From a checkpoint of a small transformer trained on Wikipedia.
Architecture: learned positions, biases, tied embeddings.
Training: a variant of Muon for these matrices, 132M tokens.
MLP neurons of a small language model. Each row is named by its layer, matrix (down: output weights) and neuron, and shows model dimensions 64-159. Each number is 50 + 12 x the weight over its row's rms, rounded and kept within 0 to 99.
Before each neuron's rows, "fires before" lists the tokens most often just after its 100 highest values on Wikipedia text that the model never trained on.

fires before: "3", "2", "4", "0", "5", "1"
L10.down343:34 65 35 41 65 52 68 57 36 57 34 51 46 51 62 39 51 69 45 50 74 50 22 43 35 76 74 63 68 48 55 46 38 50 22 35 66 59 34 64 60 57 38 59 62 41 40 36 29 55 30 46 41 55 45 78 43 58 35 46 33 37 46 47 60 37 54 35 57 44 57 63 46 34 50 50 31 61 65 29 43 63 46 47 30 53 50 59 49 38 59 50 61 43 58 43

fires before: " "
L11.down172:53 40 66 37 44 53 23 30 37 66 38 47 43 44 42 52 67 70 51 70 18 59 80 55 54 53 54 53 60 45 50 39 62 55 29 39 41 54 31 69 61 60 56 46 43 51 61 56 48 76 47 43 56 37 59 51 43 41 69 33 59 64 42 45 51 58 48 60 38 47 39 56 55 45 62 41 49 42 60 28 58 55 55 50 43 58 37 51 42 54 30 49 35 50 47 53

fires before: "1", "0", "2"
L11.down526:55 41 69 81 51 50 58 70 37 42 13 47 54 48 54 38 39 50 51 46 37 53 50 48 24 61 41 49 50 56 53 65 61 54 60 48 28 46 36 38 49 44 57 70 49 49 56 34 62 54 57 52 58 43 53 46 34 59 68 63 40 48 66 46 50 54 49 53 68 73 40 48 58 42 58 44 45 26 46 50 58 36 39 28 44 44 52 55 63 66 40 66 62 27 64 43

fires before: " |", ".", ";", "ar", " |\n", "are"
L6.down175:52 61 53 49 39 47 59 56 33 65 51 64 49 39 48 39 59 40 80 56 48 34 34 56 66 50 62 64 57 45 37 37 40 52 27 53 55 41 52 61 27 54 48 44 39 51 68 68 40 53 35 52 51 31 42 64 45 46 41 60 47 53 44 58 41 41 63 26 23 36 74 60 41 55 52 40 33 36 32 48 39 58 52 40 50 42 60 50 54 54 56 53 40 59 46 54

fires before: ",", "0", "9", "1", "7", "6"
L10.down521:57 63 38 74 67 72 39 79 60 46 46 36 55 39 76 55 46 58 33 38 55 34 49 59 36 51 42 60 66 69 60 62 45 59 51 37 63 44 48 32 41 48 61 50 41 44 43 57 65 54 43 43 49 37 39 42 57 64 36 38 40 72 50 45 58 35 61 61 47 45 56 30 47 39 53 58 46 42 46 54 37 58 41 47 65 43 89 41 60 61 43 72 46 56 50 61

fires before: "9", "8", "3", "7", "5", "0"
L11.down127:59 58 41 39 45 47 49 48 35 43 55 48 44 46 43 70 39 52 66 44 52 43 60 64 30 55 54 37 65 50 52 60 53 45 41 52 32 70 31 55 69 54 47 69 49 58 42 51 36 65 34 39 49 50 67 57 55 66 46 55 60 57 70 48 45 44 16 40 37 54 41 41 28 47 44 64 55 54 45 59 33 58 52 27 45 48 30 68 31 63 62 42 40 48 61 54

fires before: "0", "4", "1", "9", "3", ","
L8.down288:88 42 39 50 56 45 54 62 54 54 53 36 57 43 44 56 44 37 63 49 58 50 48 49 51 32 45 58 41 37 59 57 42 49 57 54 59 65 61 22 36 44 42 41 52 36 37 39 64 47 39 75 25 71 62 42 28 41 49 54 48 33 33 67 48 49 40 51 67 48 60 56 45 37 59 41 43 34 58 40 58 54 55 29 55 55 52 75 41 60 56 57 34 53 48 57

fires before: "0", "1", "2", ",", "3", "8"
L8.down55:69 40 26 46 64 54 51 72 24 32 42 35 59 44 57 50 58 59 40 62 57 45 70 50 30 44 57 38 47 38 38 33 48 52 54 44 60 53 53 38 60 25 91 67 43 51 43 54 58 30 60 42 63 63 39 41 56 37 38 61 42 70 68 45 29 47 38 38 55 44 46 58 66 43 53 43 53 52 55 53 38 64 56 34 70 68 53 47 39 55 43 45 51 41 44 61

fires before: "==", "The", "In", "===", "S", "R"
L5.down194:53 60 44 33 75 63 35 54 27 84 39 62 57 42 53 35 53 43 50 61 54 50 27 63 50 38 50 43 47 65 47 44 68 60 49 46 50 54 52 57 47 57 58 52 53 57 62 32 33 52 62 53 61 68 64 35 31 53 57 55 44 60 45 54 56 70 69 43 31 55 49 71 45 59 53 37 45 48 58 79 47 50 65 47 66 23 47 35 38 44 35 55 29 25 57 48

fires before: "9", "1", "2", " ", "8"
L6.down199:58 39 36 58 53 64 47 23 40 30 34 42 69 46 42 29 58 57 45 60 60 41 51 39 36 41 36 48 38 54 26 53 50 50 60 25 62 55 44 39 53 44 47 66 55 27 48 40 57 67 34 53 36 55 54 43 50 63 51 63 42 33 55 47 30 55 55 59 63 33 35 56 33 47 73 29 54 57 57 66 52 49 41 54 79 52 48 60 33 79 60 66 58 59 61 61

fires before: "1", "0", "9", "3", "8", "2"
L9.down159:18 49 34 21 47 54 53 49 53 47 40 52 61 55 31 47 26 64 47 46 60 28 29 59 35 53 44 56 59 34 61 53 44 52 48 41 43 58 45 55 47 55 64 55 44 41 53 66 48 64 29 55 45 53 60 50 20 60 31 47 52 47 67 49 24 43 32 16 44 52 42 58 66 57 64 59 59 34 55 36 60 57 46 51 63 62 56 56 65 48 69 29 64 27 64 45

fires before: "2", "1", " "
L10.down303:41 48 31 45 55 56 58 61 37 31 37 48 39 31 59 47 40 31 71 56 46 70 63 56 51 55 52 64 62 52 41 62 64 56 72 26 59 47 52 57 40 47 30 34 40 51 42 53 69 45 52 52 60 60 72 60 63 56 24 46 41 31 51 42 30 61 44 38 66 63 55 67 38 63 65 56 61 42 50 50 44 77 42 62 64 60 33 45 72 70 55 67 45 54 54 55

fires before: " "
L3.down574:78 32 68 74 54 59 47 61 27 53 51 28 61 41 55 53 37 63 51 53 43 55 50 68 60 52 44 44 31 50 63 31 48 37 50 72 40 59 48 32 54 60 50 59 57 46 48 72 51 36 45 69 40 52 49 55 56 49 50 37 38 59 44 54 47 63 62 51 46 29 53 29 41 46 32 48 57 46 52 59 39 56 65 61 45 49 51 56 44 51 74 25 48 35 50 54

fires before: "|", "-", "The", "A", "P"
L6.down310:58 49 32 42 43 45 45 48 55 58 57 53 59 59 44 38 53 67 51 47 31 61 37 54 38 35 33 48 63 47 28 46 85 50 50 38 41 40 67 54 36 43 52 40 61 43 39 49 52 63 54 53 44 50 30 82 47 61 26 58 24 38 36 66 60 41 45 53 60 46 54 50 47 53 50 52 61 44 50 52 49 60 31 49 49 61 60 43 57 68 43 38 33 72 52 34

fires before: " "
L5.down229:32 61 55 60 60 56 39 54 27 56 50 43 42 51 52 35 35 48 59 68 38 43 86 30 39 31 50 56 33 75 42 22 55 65 39 68 57 53 42 61 50 29 51 52 46 54 45 71 62 17 58 42 62 46 55 43 34 58 20 34 44 67 58 59 40 58 35 61 45 58 46 38 67 35 64 58 41 59 42 43 72 54 54 50 40 50 42 49 51 53 40 55 52 48 49 63

fires before: " |", " |\n", "0", "1", "7"
L6.down326:58 50 46 34 26 47 43 50 41 69 57 55 50 51 33 63 38 40 67 48 52 39 34 35 47 56 52 61 43 69 70 31 26 47 61 46 54 37 28 65 42 54 55 65 53 56 61 36 13 44 37 58 56 77 29 39 40 59 48 60 67 38 55 53 61 55 55 43 41 50 50 67 55 49 53 32 48 28 57 55 41 54 60 44 52 49 56 55 50 40 62 69 47 61 49 52

fires before: "1", "2", "9", "3", "7", "0"
L11.down181:46 27 35 58 50 42 36 73 44 44 46 55 40 41 40 60 58 57 37 76 55 63 57 56 68 51 63 23 59 53 41 49 42 45 40 63 52 36 50 67 63 49 49 56 29 49 51 58 50 49 39 62 38 57 64 52 53 68 51 58 51 62 43 52 33 58 57 58 42 59 51 47 38 59 74 30 37 74 63 58 35 61 54 54 47 50 62 56 47 58 61 51 48 48 45 56

fires before: " ", " |", " .", " |\n", "2"
L8.down459:58 51 58 56 53 58 58 74 35 35 41 60 53 75 54 66 56 60 49 36 61 55 41 61 40 51 49 49 63 48 52 45 37 38 53 91 49 69 44 59 55 17 54 40 54 52 38 67 59 44 46 52 54 64 62 34 52 36 56 29 40 60 41 74 52 47 66 38 34 59 46 59 49 54 68 67 54 26 47 50 45 38 27 51 43 42 47 42 38 51 46 46 13 61 48 57

fires before: "==", "In", "===", "A", "F", "He"
L8.down467:40 46 55 49 67 59 41 51 48 52 55 60 49 36 54 43 60 45 63 58 45 68 65 28 43 31 60 60 57 62 44 40 57 51 45 45 63 50 40 38 74 56 52 31 33 61 35 63 39 53 58 32 72 49 63 40 74 42 31 55 35 41 26 58 44 67 40 67 39 64 42 43 37 56 58 36 37 47 66 20 49 73 50 39 38 21 63 60 49 48 52 69 44 51 47 41

fires before: "==", "The", "===", "A", "In"
L5.down566:75 54 41 42 67 60 42 58 60 73 42 55 31 59 45 27 57 56 59 41 44 51 41 41 40 38 50 38 29 61 53 16 74 47 57 58 56 40 46 38 57 43 62 37 60 49 54 52 56 41 62 29 38 53 47 59 73 51 51 44 30 59 52 50 66 54 34 48 31 39 32 36 33 54 73 32 37 64 49 40 38 50 54 57 70 51 68 53 65 81 59 56 34 40 44 41

fires before: "9", "8"
L11.down457:27 26 31 47 47 53 61 42 38 38 55 65 52 46 37 54 50 37 65 51 31 65 68 65 61 58 32 43 47 16 32 45 41 47 76 58 51 41 65 48 55 35 51 61 61 46 46 74 41 57 47 26 53 42 39 57 59 72 57 65 42 30 45 60 40 54 46 31 35 47 45 52 67 35 51 54 56 50 41 60 53 43 49 52 64 36 56 57 64 39 55 52 56 49 40 39

fires before: "1", "0", "2", ",", "qu"
L9.down294:50 61 37 57 64 65 63 40 50 64 44 50 62 61 53 39 33 68 42 67 40 57 44 48 19 46 66 49 36 46 46 28 61 40 68 47 56 33 50 41 66 25 46 62 52 42 53 54 39 61 39 45 41 62 57 32 53 61 49 38 33 35 55 48 64 44 50 75 57 58 49 60 59 56 42 61 27 42 58 51 58 48 51 28 24 63 58 71 49 66 78 52 73 51 71 50

fires before: " (", " ", "ional", "er"
L3.down482:38 43 32 50 39 41 60 62 61 46 61 68 83 27 52 48 45 50 50 43 46 62 62 60 64 41 53 38 39 61 47 57 46 32 44 58 32 45 78 66 59 50 59 43 61 44 44 51 74 43 61 49 45 43 32 64 18 26 57 46 64 46 55 44 42 46 71 54 68 45 56 55 35 57 49 55 44 63 63 35 63 35 38 57 46 46 51 87 46 56 32 46 69 55 51 55

fires before: " ", "0", "4", " |", "3", " |\n"
L8.down104:68 43 45 58 33 55 45 55 51 45 60 42 36 26 38 45 45 18 38 30 36 47 33 58 60 66 68 40 47 62 77 19 53 67 38 49 63 76 47 31 63 55 44 56 47 52 57 49 51 56 46 54 52 49 49 50 47 66 57 47 28 60 45 45 33 48 34 59 46 43 46 54 49 55 36 75 40 50 31 50 49 56 51 53 54 39 57 64 61 38 67 37 57 56 42 60

fires before: " ", "ern", "3", "0", "8", "1"
L11.down176:65 42 42 94 34 48 58 42 50 57 43 60 44 43 53 62 50 51 46 74 48 55 44 40 22 33 56 53 47 44 61 39 67 59 68 45 29 43 34 51 61 61 72 69 47 64 58 45 50 29 55 61 50 62 43 51 48 25 37 52 40 67 34 44 54 07 58 65 57 50 52 53 68 53 62 65 44 46 38 43 56 50 48 65 37 56 47 66 72 64 34 60 51 44 50 56

fires before: " |", "|", " ", "===", " of", " |\n"
L6.down538:67 44 31 44 51 50 61 58 48 47 42 61 54 39 46 42 65 56 47 73 46 32 54 63 53 50 44 76 66 45 50 47 36 45 34 40 55 42 56 53 54 34 60 48 52 66 40 56 46 31 37 44 47 60 48 35 56 46 61 59 32 75 54 43 59 57 32 30 33 53 56 29 28 30 57 39 59 61 48 41 62 63 32 48 55 37 54 50 66 46 80 63 46 61 32 65

fires before: "0", "2", "4", "3", "6", "9"
L8.down279:36 52 53 81 56 54 45 54 44 22 30 65 19 66 38 61 48 56 50 40 48 59 20 54 67 47 39 73 66 67 49 53 45 53 53 70 43 60 26 78 39 41 55 41 52 36 57 55 49 32 59 58 49 43 34 44 42 38 57 25 50 27 55 59 56 58 45 53 45 51 52 40 66 57 60 35 78 44 50 53 45 79 31 48 40 53 53 49 27 52 45 57 72 35 54 55

fires before: "-", "|", "ly", "ree"
L9.down476:49 54 53 28 67 50 35 51 28 64 56 65 58 25 50 70 41 60 51 51 28 48 31 50 33 53 55 46 47 60 62 35 74 64 35 49 53 64 69 39 53 44 51 30 46 41 46 50 46 47 63 54 70 72 53 53 56 58 51 45 36 78 38 66 45 52 42 61 56 44 65 48 30 70 67 68 64 35 58 46 42 58 57 41 50 32 42 56 66 51 64 29 32 54 43 31

fires before: "|", " ", "3"
L5.down441:58 52 55 58 72 63 60 59 21 48 47 56 62 60 45 49 38 48 42 40 65 56 37 48 65 47 41 33 35 53 60 31 34 50 62 58 43 35 52 57 54 44 71 37 52 33 32 56 54 54 48 71 52 72 74 40 75 46 40 43 41 32 41 46 56 60 46 46 53 53 67 45 31 44 37 41 64 64 50 44 40 54 66 57 46 33 52 59 59 64 45 44 48 43 52 49

fires before: "==", "A", "In", "===", "S", "The"
L9.down202:57 53 49 39 33 84 40 35 64 39 39 55 46 51 41 61 46 42 49 64 20 48 56 48 32 42 69 43 55 43 53 55 58 61 44 44 51 40 40 34 60 64 58 23 46 55 54 49 42 44 41 51 70 56 48 44 64 51 57 58 20 46 56 65 57 53 38 53 50 56 35 54 43 59 58 44 25 47 65 38 56 76 57 42 44 18 34 37 41 51 54 62 49 36 47 52

fires before: "1", "2", "3", "4", "ident"
L11.down82:62 71 36 53 67 60 52 44 37 61 60 54 41 51 54 66 44 66 55 38 73 61 48 67 31 65 36 08 56 57 65 48 43 49 35 52 45 30 46 60 41 35 52 56 53 48 55 37 19 52 43 55 44 61 47 64 38 32 55 45 47 47 69 58 57 63 57 63 42 46 26 41 56 46 48 46 38 37 59 52 41 61 36 50 50 32 57 48 49 34 30 53 48 57 51 45

fires before: " (", " ", "t", ":"
L2.down341:52 63 33 41 45 46 49 56 56 44 41 51 83 61 61 72 60 56 48 51 67 35 39 50 17 47 28 56 37 57 53 51 44 29 46 78 50 50 43 52 47 63 67 48 45 58 63 57 46 42 41 50 33 30 46 56 47 41 62 46 69 59 28 47 51 50 59 53 44 75 60 76 33 55 52 48 42 60 53 53 68 62 49 66 51 62 45 54 39 68 49 65 38 37 47 48

fires before: " |", " ", " |\n", "0", "1"
L6.down291:62 53 32 42 35 46 61 60 43 42 53 72 45 41 47 37 48 58 37 56 56 27 64 51 60 62 39 48 60 50 48 58 42 36 31 50 56 33 49 71 34 45 32 64 55 55 47 51 60 43 25 44 43 66 50 52 58 42 55 58 32 58 53 42 55 25 44 51 56 58 57 43 27 49 69 32 39 70 55 43 40 53 36 46 43 52 54 57 57 48 59 68 61 53 45 70

fires before: " ", "1", "2", " the", "4"
L10.down281:52 37 36 58 63 45 41 38 36 49 53 46 57 51 58 68 49 53 56 47 45 54 23 52 20 48 57 52 51 61 35 47 53 76 58 56 71 60 45 51 39 44 41 56 69 39 55 32 53 41 68 45 73 62 57 38 57 46 34 63 26 63 48 48 45 34 50 60 61 39 41 66 62 59 66 38 50 59 50 56 28 35 64 41 39 78 45 54 51 49 44 39 45 57 64 15

fires before: "\n", " of", " and", "or", ",", "\n\n"
L10.down301:51 59 75 38 59 45 56 44 43 46 46 35 49 38 24 24 44 39 51 55 62 38 42 49 29 48 40 21 49 80 33 55 38 61 73 59 81 51 49 41 51 44 47 52 50 48 30 58 48 52 68 32 61 61 64 53 45 44 61 59 73 51 50 51 44 49 43 56 40 48 54 46 47 69 62 41 59 51 39 51 36 62 49 27 50 70 48 35 73 56 64 69 61 51 73 20

fires before: "0", "1", "3", "2", "8", "4"
L11.down477:53 51 61 39 68 50 62 59 54 48 42 43 37 36 58 50 47 62 55 48 20 38 41 53 34 48 51 73 33 32 52 55 44 37 28 74 45 61 38 57 46 48 63 35 41 60 30 47 38 50 66 44 35 39 48 50 40 45 50 58 56 41 58 44 55 50 41 42 76 28 58 59 40 48 54 66 46 49 52 45 62 62 46 60 28 34 52 44 20 62 48 59 49 38 56 27

fires before: " "
L9.down5:50 46 58 46 51 39 63 19 43 41 52 40 35 42 52 57 71 66 44 53 65 56 46 48 70 59 58 79 62 53 35 38 49 59 48 44 25 61 45 60 70 53 50 46 45 52 49 60 50 66 59 70 74 41 58 43 52 58 39 69 32 62 55 50 30 40 34 61 46 65 35 26 49 55 42 47 63 46 36 37 43 52 73 27 55 62 44 46 59 58 41 36 50 44 38 59

fires before: "1", "2", "ad", "9", ","
L9.down532:48 47 45 64 73 47 31 58 41 59 67 58 54 61 41 33 51 49 70 48 43 42 57 60 62 32 38 56 59 55 37 49 58 66 55 65 35 64 57 62 47 50 63 64 62 33 55 49 51 57 63 36 58 61 63 34 66 37 48 54 58 41 27 43 61 61 33 50 37 92 45 57 51 31 58 26 51 51 48 45 29 41 39 34 51 34 33 46 52 84 37 24 60 44 42 65

fires before: "1", "2", "0", "9", "8"
L10.down146:38 37 45 37 57 50 56 48 44 18 53 48 68 62 64 39 38 45 54 54 59 67 81 51 69 42 35 23 75 35 42 32 59 40 52 54 36 68 51 52 33 59 24 34 70 36 41 50 49 57 41 50 52 59 26 75 59 46 44 73 33 42 48 36 47 41 57 38 43 58 47 52 52 47 45 63 42 42 42 59 49 50 61 63 61 71 40 61 78 50 61 42 30 45 52 51

fires before: "0", "1", "2", "9", "8", "7"
L10.down554:34 58 58 58 62 62 71 35 51 64 36 59 27 42 44 43 50 78 24 62 07 57 39 48 50 52 56 73 51 38 34 66 65 41 18 74 37 47 20 51 39 43 46 46 59 61 51 47 50 52 61 48 61 48 52 46 49 42 64 49 48 46 49 43 39 65 52 46 28 45 57 47 63 34 47 55 45 39 48 58 73 67 41 37 24 56 44 54 36 59 56 78 50 29 55 43

fires before: " |", " |\n", "s", " (", ":", "ceeded"
L2.down212:46 49 54 59 62 43 46 45 28 51 61 56 49 47 45 43 41 27 69 56 58 43 59 70 47 50 53 62 53 61 65 45 45 53 39 38 62 50 54 50 51 48 40 52 37 44 42 55 35 64 41 47 38 75 53 64 60 42 44 83 42 51 60 51 56 26 36 55 20 34 43 64 58 79 49 64 56 49 49 50 55 52 57 51 29 55 42 47 51 48 53 60 27 61 43 67

fires before: "9", "2", "6", ";", "7"
L6.down75:45 44 39 53 60 47 42 59 48 30 46 51 57 39 36 52 30 54 77 38 62 62 36 33 36 55 43 52 55 40 50 47 52 45 39 47 52 32 58 67 47 46 35 36 42 41 65 51 39 43 45 58 52 52 70 31 45 60 46 45 46 52 52 62 21 47 44 46 54 60 31 55 41 58 51 62 53 51 49 24 40 59 73 57 47 66 65 52 57 51 33 54 31 34 50 63

fires before: " ", " −"
L5.down263:85 40 47 64 56 60 71 62 36 55 39 58 58 45 43 63 53 39 65 50 49 63 46 72 62 56 51 40 43 48 63 40 43 57 53 65 45 75 49 46 59 49 60 37 52 34 48 56 66 47 39 58 48 67 51 47 47 54 35 24 26 76 53 69 37 60 42 53 49 46 53 50 39 42 30 42 49 45 37 57 54 58 44 60 45 63 56 42 64 72 71 22 60 37 55 42

fires before: " |", " |\n", "|", "1", "0"
L11.down210:70 53 47 44 46 62 72 42 38 71 53 65 51 40 30 35 63 47 46 53 80 42 61 43 51 44 45 78 41 41 64 61 48 24 29 59 48 58 54 59 59 60 46 47 64 58 32 58 61 43 51 53 42 74 37 38 58 42 64 49 41 56 64 36 67 50 69 34 41 58 29 41 51 64 55 40 34 60 41 37 68 61 31 34 28 52 41 45 61 39 44 35 45 48 46 51

fires before: " ", "3", "5", "6", "8", "7"
L9.down311:38 66 49 38 62 51 36 59 53 66 49 25 43 34 44 53 57 59 61 49 43 31 26 42 46 86 41 65 61 51 25 48 54 55 43 68 74 58 61 37 48 49 53 39 40 60 53 36 46 52 67 48 67 45 34 50 38 45 35 40 43 46 53 44 57 67 58 39 47 34 51 36 59 61 61 49 55 53 38 44 41 64 35 82 48 48 63 37 39 42 31 55 57 32 48 47

fires before: " ", ",", "1", "7"
L9.down374:51 44 41 54 48 48 48 45 40 54 39 31 55 53 72 64 49 61 61 50 44 49 62 50 48 56 44 43 70 64 31 51 52 48 46 47 53 48 57 46 48 46 58 57 55 50 70 51 71 24 33 54 72 42 58 48 31 54 35 55 36 76 68 50 28 50 26 68 55 53 54 35 30 39 64 58 49 43 45 41 41 52 27 48 60 48 54 43 54 54 65 50 45 31 39 35

fires before: "1", "0", "2", "3", "7", "8"
L11.down135:35 37 50 41 46 29 47 65 28 18 54 53 42 59 54 44 51 33 61 57 49 80 30 57 51 61 46 36 49 39 46 49 36 43 47 63 55 54 78 43 53 53 46 45 61 49 40 71 45 49 56 44 55 40 55 50 29 76 41 37 61 61 65 57 70 51 40 41 67 61 47 69 58 50 58 69 57 57 31 70 33 35 40 63 53 36 26 62 51 55 50 29 65 58 46 45

fires before: " ", ","
L6.down456:41 42 44 43 75 56 42 60 49 59 56 37 50 43 36 36 47 34 44 74 38 36 69 65 34 52 35 58 45 63 31 48 38 74 49 47 44 72 48 40 40 46 38 52 43 62 66 63 53 37 73 46 76 25 65 57 43 38 50 39 53 58 56 47 45 36 53 55 47 66 34 46 54 48 62 62 71 50 38 46 54 44 44 52 55 41 42 35 48 50 46 52 47 48 67 61

fires before: "2", "1", "3"
L6.down354:40 58 36 61 51 66 61 41 45 62 48 30 60 76 47 60 36 65 57 37 44 54 35 46 51 48 37 41 49 38 57 44 61 46 45 59 60 56 56 61 54 57 77 74 55 49 51 39 36 69 43 57 40 50 50 59 59 58 66 61 62 42 51 48 45 60 53 34 45 29 37 75 37 43 38 49 42 56 48 67 67 75 48 26 41 59 35 50 51 34 25 24 56 49 69 46

fires before: "|"
L6.down165:74 45 50 37 38 67 56 75 58 45 41 44 49 31 38 48 50 22 39 54 11 45 35 60 41 47 54 30 60 67 36 50 64 45 53 58 74 54 46 51 53 41 57 50 64 37 41 72 77 46 34 73 47 67 55 52 51 32 38 43 15 56 34 49 51 61 51 54 50 35 43 55 60 57 44 32 42 54 56 55 57 75 66 41 45 44 40 47 59 47 50 34 54 49 49 40

fires before: "|", "|---|---|---|---"
L9.down561:65 46 53 45 36 53 62 66 56 49 64 30 38 42 50 36 57 33 42 54 46 65 39 54 27 50 49 58 37 43 32 39 70 48 30 57 45 37 54 70 40 36 54 65 68 45 34 63 62 54 52 55 52 43 65 45 43 45 72 37 54 44 49 48 27 60 20 45 34 42 58 64 46 28 68 52 62 61 42 60 35 49 61 54 44 43 41 53 50 55 72 45 45 49 50 56

fires before: "|", ";", "|---|---|---|---", "v"
L3.down492:54 61 61 44 49 64 61 36 37 60 41 36 63 62 41 53 44 52 45 54 55 25 33 43 47 48 35 47 37 56 32 47 55 54 43 45 57 65 44 66 58 38 45 54 56 39 35 64 71 54 47 37 69 52 42 50 41 45 46 25 56 58 57 49 17 66 46 46 45 64 66 50 41 61 67 59 60 28 51 54 33 60 73 35 66 43 57 33 60 40 53 42 47 66 43 67

fires before: "==", "=", "===", "In", "The"
L6.down440:68 41 54 48 67 56 54 50 33 42 40 45 45 50 66 59 41 43 59 53 35 59 50 71 63 65 42 45 48 54 67 57 26 59 44 37 73 51 59 48 56 59 48 61 57 73 62 49 22 49 45 28 57 64 52 34 57 24 48 67 37 54 44 63 56 53 33 54 38 56 53 45 42 42 59 45 15 57 78 18 44 71 53 45 47 31 51 46 52 38 52 55 56 39 47 44

fires before: "==", "In", "S", "The", "A", "He"
L5.down504:58 49 55 30 56 62 49 63 39 51 45 51 23 53 57 53 58 18 52 76 35 60 52 36 41 42 58 54 57 65 53 73 59 55 49 52 49 68 47 58 63 61 56 45 67 56 55 37 22 50 59 50 59 58 73 27 67 20 56 71 44 54 36 62 42 55 56 59 41 61 51 55 36 53 72 49 41 56 60 35 64 58 67 48 53 28 43 40 51 44 47 46 53 48 51 29

fires before: "2", "1", "8", "3", " "
L10.down58:44 44 44 52 54 55 37 61 47 43 70 60 47 41 48 62 29 34 36 61 50 21 32 51 40 56 45 38 21 51 37 48 64 49 62 71 60 31 37 55 72 45 51 49 34 57 38 49 55 42 33 58 39 78 59 53 42 58 60 31 56 69 32 35 37 43 65 48 42 63 66 40 58 58 56 61 51 65 48 47 44 50 52 48 57 26 47 63 60 59 59 66 48 47 51 55

fires before: "==", "===", "In", "A", "S", "The"
L3.down413:71 65 50 45 48 50 49 45 30 38 51 54 39 31 36 39 51 38 78 59 50 53 52 43 31 49 51 47 52 61 48 40 55 36 54 49 53 44 39 51 48 66 51 32 42 57 66 36 42 60 61 50 54 45 61 54 52 41 69 37 30 86 41 51 40 63 37 99 59 64 36 52 49 51 46 43 66 45 38 37 55 54 70 36 44 37 61 42 68 64 53 31 43 56 44 52

fires before: "==", "===", "A", "=", "The"
L2.down361:79 73 45 37 46 41 58 44 35 73 38 60 44 39 48 41 49 25 53 69 28 48 59 38 38 52 49 39 52 79 38 41 58 46 40 40 55 66 49 54 61 50 36 46 69 52 65 32 33 54 64 45 60 68 52 55 70 59 36 49 33 52 54 65 64 63 38 65 49 52 54 56 35 42 41 31 26 45 58 49 43 50 76 53 47 44 57 63 49 56 43 43 43 46 46 40

fires before: " |", "0", ",", "3", "5", "7"
L8.down52:40 31 43 42 46 66 39 50 47 49 52 40 47 49 56 40 24 44 43 48 55 35 47 58 48 52 46 61 47 48 69 55 35 58 54 37 79 70 59 26 47 35 81 80 38 55 51 56 31 30 69 40 58 49 63 42 65 63 73 62 44 55 65 44 57 46 20 37 40 49 51 49 44 39 37 66 57 52 45 51 49 47 18 69 46 40 46 50 65 77 39 54 59 76 50 33

fires before: " ", "1", ")\n", ")"
L6.down213:43 48 46 56 63 56 58 53 43 51 41 62 51 39 46 58 58 45 30 59 50 46 68 55 48 51 63 57 43 55 44 42 45 62 35 38 63 72 56 47 54 47 53 58 47 48 54 35 50 39 58 03 56 41 52 60 54 61 27 57 32 69 42 42 35 25 58 49 44 53 43 38 47 50 47 76 40 41 28 67 49 58 35 64 69 43 60 61 29 44 50 61 55 33 53 48